{"n_layer": 12, "d_model": 160, "n_head": 2, "n_kv_head": 2, "head_dim": 64, "d_mlp": 448, "vocab_size": 2048, "activation": "swiglu", "norm": "rmsnorm", "norm_place": "pre", "norm_eps": 1e-05, "positions": "rope", "rope_base": 10000.0, "rope_fraction": 1.0, "qk_norm": true, "attn_scale": 0.125, "bias": "qkv", "tie_embeddings": true, "parallel_block": false, "init": "uniform", "init_std_qkv": 0.0657, "init_std_o": 0.0, "init_std_up": 0.0657, "init_std_down": 0.0, "optimizer": "cautious_adamw", "lr": 0.00191, "beta1": 0.9, "beta2": 0.95, "weight_decay": 0.056, "lr_head": 0.0061, "warmup_steps": 510, "schedule": "wsd", "decay_fraction": 0.899, "decay_shape": "sqrt", "final_lr_fraction": 0.0, "batch_tokens": 32768, "seq_len": 1024, "doc_mask": false, "train_tokens": 250300000, "steps": 7639, "dataset": "wikipedia_en"}
MLP neurons of a small language model. Each row is named by its layer, matrix (gate and up: input weights; down: output weights) and neuron, and shows model dimensions 16-143. Each number is 50 + 10 x the weight over its row's rms, rounded and kept within 0 to 99. A neuron's up and down rows have the sign that makes its largest values positive.
After each neuron's rows is what it responds to, as a language model described it from the Wikipedia text at the highest values.

L6.gate59:66 61 52 56 48 41 68 60 40 31 58 54 45 42 53 56 48 42 44 66 64 37 55 32 55 47 27 67 39 32 55 65 56 37 41 43 47 46 53 43 45 57 54 37 57 28 34 53 62 38 69 52 41 51 38 42 61 47 54 54 36 50 56 47 47 38 64 39 59 54 47 38 37 50 46 45 68 68 36 30 62 55 48 44 52 53 48 55 55 49 63 31 49 49 46 33 36 69 47 40 48 46 52 35 44 42 40 54 38 54 53 40 62 57 59 63 52 47 42 37 60 40 50 63 52 61 45 34
L6.up59:53 56 44 41 53 47 60 48 52 42 72 50 35 64 60 67 44 64 46 55 59 39 46 42 60 57 49 61 53 38 55 39 63 48 55 66 53 56 46 33 42 56 29 31 52 43 45 38 56 45 56 44 46 52 46 42 51 62 74 35 61 61 46 70 56 29 37 50 62 47 56 21 55 42 56 51 26 66 52 51 47 39 53 73 50 54 60 54 59 31 46 42 58 50 67 58 49 35 44 45 52 45 61 47 49 43 34 48 56 55 56 54 69 71 37 53 54 45 48 41 65 62 45 59 46 52 45 57
L6.down59:57 45 46 51 75 56 52 48 62 63 56 55 35 29 57 52 59 44 57 48 62 24 68 49 52 40 45 62 50 59 37 55 54 47 67 41 64 17 42 54 57 56 57 32 50 51 21 62 39 44 45 62 38 45 56 55 57 58 49 52 66 52 36 28 62 44 39 46 67 49 53 35 55 58 37 53 48 45 48 45 47 33 56 51 36 60 58 56 39 50 56 36 46 34 46 28 47 50 46 49 50 54 49 63 46 44 60 51 57 50 58 45 51 63 54 57 42 57 62 47 51 44 41 46 40 48 59 58
Description: Plural noun suffixes

L8.gate29:44 60 53 63 43 57 48 49 45 53 36 36 48 45 53 44 42 46 50 44 29 46 44 56 31 42 43 53 43 50 68 45 58 26 47 59 45 39 50 50 28 40 55 57 48 31 40 38 50 49 51 60 56 58 60 61 59 62 55 54 54 34 32 48 48 53 50 46 37 63 58 57 37 57 69 52 51 58 72 56 71 50 48 31 39 55 49 44 57 51 51 45 62 39 28 21 57 53 61 49 38 63 47 59 48 27 44 49 55 51 47 42 48 66 37 57 48 55 50 39 55 65 24 53 69 63 33 67
L8.up29:50 59 44 39 41 67 43 69 44 32 47 30 57 60 60 59 41 52 63 44 39 67 48 58 41 58 39 52 59 69 36 45 50 45 42 58 35 54 45 38 42 28 61 53 35 59 53 52 52 50 52 44 50 43 42 44 53 39 42 39 47 45 48 54 33 55 44 50 55 26 56 33 64 34 51 49 74 51 37 49 47 48 40 35 51 41 46 32 61 58 36 58 47 70 58 46 45 54 73 51 49 61 49 52 56 51 45 62 33 53 44 63 51 45 42 54 57 68 47 49 48 42 43 43 50 40 43 48
L8.down29:56 60 42 49 37 40 54 35 34 70 54 69 66 33 53 41 50 34 43 62 50 40 45 47 38 45 57 44 34 29 54 66 37 40 53 59 67 53 56 53 61 44 68 37 46 42 49 30 50 48 59 54 42 54 40 56 31 70 38 52 57 44 55 50 40 37 46 43 64 66 45 38 49 57 53 44 38 54 63 39 45 69 65 62 61 68 58 44 42 57 56 38 47 44 59 47 45 70 62 68 65 47 61 58 53 55 56 42 46 51 57 45 47 48 58 50 49 50 52 43 43 34 44 45 56 70 37 54
Description: Clause-ending predicates and "and"

L2.gate363:33 51 53 50 38 51 38 60 48 56 54 40 53 59 56 39 47 61 45 46 50 64 55 66 41 65 52 46 50 34 61 63 57 55 23 53 63 41 49 46 65 49 72 44 59 44 41 45 50 31 50 60 47 36 59 44 58 46 43 28 46 30 42 62 70 48 46 64 36 51 56 36 42 60 65 32 50 48 64 44 56 59 80 43 35 55 54 31 45 53 64 58 49 58 59 40 54 59 53 71 36 53 54 53 59 39 46 52 55 41 58 45 52 61 46 45 36 32 62 48 45 73 46 57 51 55 63 52
L2.up363:60 53 55 51 45 58 38 55 63 55 26 51 56 54 49 54 41 34 48 43 45 53 43 55 48 54 64 38 38 54 60 45 51 39 52 41 35 35 37 38 62 31 38 48 62 50 68 51 44 64 57 51 53 45 48 46 54 41 58 49 50 34 39 72 66 34 49 38 61 63 57 41 53 50 62 40 70 37 36 42 26 52 32 68 48 50 54 42 49 46 59 55 32 62 54 56 63 20 56 44 69 53 47 46 50 63 55 65 35 34 52 39 39 46 40 42 30 63 58 53 44 50 47 39 60 62 51 53
L2.down363:50 46 27 48 56 41 31 48 53 69 52 49 51 65 51 59 46 63 42 39 71 45 65 66 57 46 47 65 53 53 57 52 62 48 36 57 57 45 46 40 64 54 54 65 64 48 37 44 42 49 44 50 38 40 58 42 46 41 49 50 55 62 47 82 68 46 61 42 50 41 54 51 42 42 63 46 46 30 57 56 57 66 63 54 55 65 48 35 35 46 55 51 53 39 76 44 47 47 58 46 44 41 58 70 65 24 57 46 51 39 40 50 45 53 54 61 49 43 56 47 52 44 34 58 54 52 59 62
Description: Clause-joining "but"/"which"

L2.gate198:65 34 42 40 49 52 56 49 51 43 47 51 47 53 40 53 50 56 70 65 41 55 33 41 61 49 52 46 46 34 51 55 47 40 51 38 42 62 46 33 46 55 57 50 52 50 47 56 48 53 49 65 38 43 58 41 52 52 36 51 71 60 54 40 60 46 45 64 56 77 45 47 43 37 52 30 65 49 60 44 36 37 37 37 55 64 37 42 32 33 41 52 40 42 54 45 51 60 44 56 31 55 43 47 57 54 49 43 61 57 51 48 43 64 34 62 55 41 49 66 50 63 52 44 67 59 33 28
L2.up198:42 28 43 58 61 59 42 32 41 56 57 48 40 53 53 63 46 48 42 74 44 47 61 43 51 54 68 40 31 50 51 52 48 51 51 61 60 75 47 56 59 51 56 59 57 56 41 58 48 47 77 46 23 50 45 62 33 52 65 48 40 52 56 41 69 45 50 60 47 61 56 30 43 49 45 66 56 39 53 38 61 45 40 48 63 59 48 45 43 64 63 47 52 37 52 49 57 38 44 65 28 42 43 57 63 37 48 53 52 52 47 35 53 80 39 68 62 39 43 61 42 62 59 46 57 59 44 53
L2.down198:50 42 43 36 37 53 55 56 46 62 52 59 28 52 47 45 45 49 60 49 53 45 68 54 69 49 58 64 48 54 36 44 51 64 65 39 56 56 57 56 47 60 39 28 52 40 51 56 69 47 45 39 42 46 41 28 77 40 51 66 36 47 40 70 49 58 25 65 52 49 49 61 43 45 52 52 42 50 58 50 64 47 58 58 42 52 47 44 44 59 55 57 41 51 38 49 52 40 39 53 71 43 57 66 52 66 39 46 44 42 46 50 56 60 66 57 49 40 56 71 61 47 45 47 47 37 48 48
Description: Word-completing final pieces

L8.gate166:35 50 29 49 57 35 68 69 41 56 53 43 31 37 66 38 64 52 48 39 64 39 52 61 53 55 53 66 48 29 47 47 50 51 45 49 47 62 36 58 36 56 46 46 56 50 41 49 69 49 39 49 46 51 41 40 48 75 58 43 50 44 35 51 46 32 36 44 47 40 65 41 46 49 66 47 48 68 29 63 51 38 57 54 47 40 39 41 67 66 44 43 41 65 68 52 53 58 53 51 40 38 44 58 55 47 50 45 75 50 57 37 42 72 49 51 49 39 52 35 60 57 53 48 49 56 44 54
L8.up166:71 42 45 40 69 62 44 48 39 60 55 43 53 39 50 52 63 57 50 61 56 47 46 61 41 47 50 68 47 53 67 49 62 46 59 33 39 62 50 60 57 56 39 53 50 51 24 46 79 49 40 52 46 48 29 58 51 51 43 71 58 32 57 50 37 53 48 52 40 54 59 54 60 45 45 54 58 49 56 58 66 42 30 63 56 73 27 53 54 59 42 53 34 57 47 44 51 38 48 39 39 41 45 43 52 63 46 66 48 56 39 42 62 59 46 60 74 40 32 49 35 59 51 50 21 49 46 56
L8.down166:34 71 46 63 41 41 51 63 67 51 50 48 58 62 48 53 37 49 44 35 43 44 62 57 56 47 36 58 35 48 42 50 47 55 63 53 46 33 53 37 32 45 52 47 56 38 57 51 38 36 58 48 38 43 60 39 48 57 47 51 62 64 63 55 58 39 41 43 81 43 62 40 55 44 40 55 60 45 45 62 44 64 53 50 58 51 57 46 65 43 45 33 53 36 40 42 32 48 56 62 53 41 66 65 48 46 68 50 49 43 55 56 31 47 52 34 36 50 48 50 43 32 50 40 63 43 62 56
Description: Plural subject markers

L6.gate411:62 57 47 65 38 44 41 47 63 21 59 34 45 43 67 52 41 63 35 60 49 61 37 46 35 50 56 61 46 41 48 47 54 54 48 49 59 60 51 52 48 34 45 56 33 51 63 41 54 46 54 40 79 41 57 46 68 62 61 47 56 54 38 38 60 59 55 46 35 47 53 58 38 53 53 43 69 39 53 38 51 55 43 65 65 48 55 36 47 36 35 24 49 56 53 39 40 53 35 48 50 54 42 43 51 57 52 52 59 47 57 45 26 53 62 64 44 55 54 44 48 55 42 42 50 39 58 71
L6.up411:66 40 57 43 46 62 46 63 51 60 37 42 69 44 58 44 35 44 56 35 47 53 46 49 67 39 45 42 48 49 65 56 68 43 37 59 50 73 41 54 50 54 62 35 57 47 45 63 34 38 60 65 74 49 73 37 49 53 56 64 62 30 55 55 49 52 29 43 52 58 35 27 49 66 41 59 68 39 50 62 38 48 45 52 47 58 35 42 53 45 38 46 43 56 47 43 51 44 39 57 57 56 58 47 53 31 31 48 55 51 47 44 60 55 58 38 66 63 45 50 51 48 48 44 58 46 32 37
L6.down411:55 52 61 57 44 73 45 59 48 55 42 41 50 48 42 52 40 42 41 61 64 46 56 48 39 52 51 37 55 39 47 37 50 42 49 52 35 51 47 61 57 33 49 44 49 70 49 47 43 41 60 50 65 65 65 37 58 48 46 52 44 52 42 49 42 48 49 41 60 40 62 34 51 64 55 37 46 49 56 52 44 66 34 37 33 51 49 58 49 49 53 52 43 49 41 51 35 46 34 41 52 55 48 44 51 45 61 61 52 40 67 52 48 56 31 59 64 52 42 38 43 71 30 74 41 36 32 62
Description: Clause conjunctions and word-starts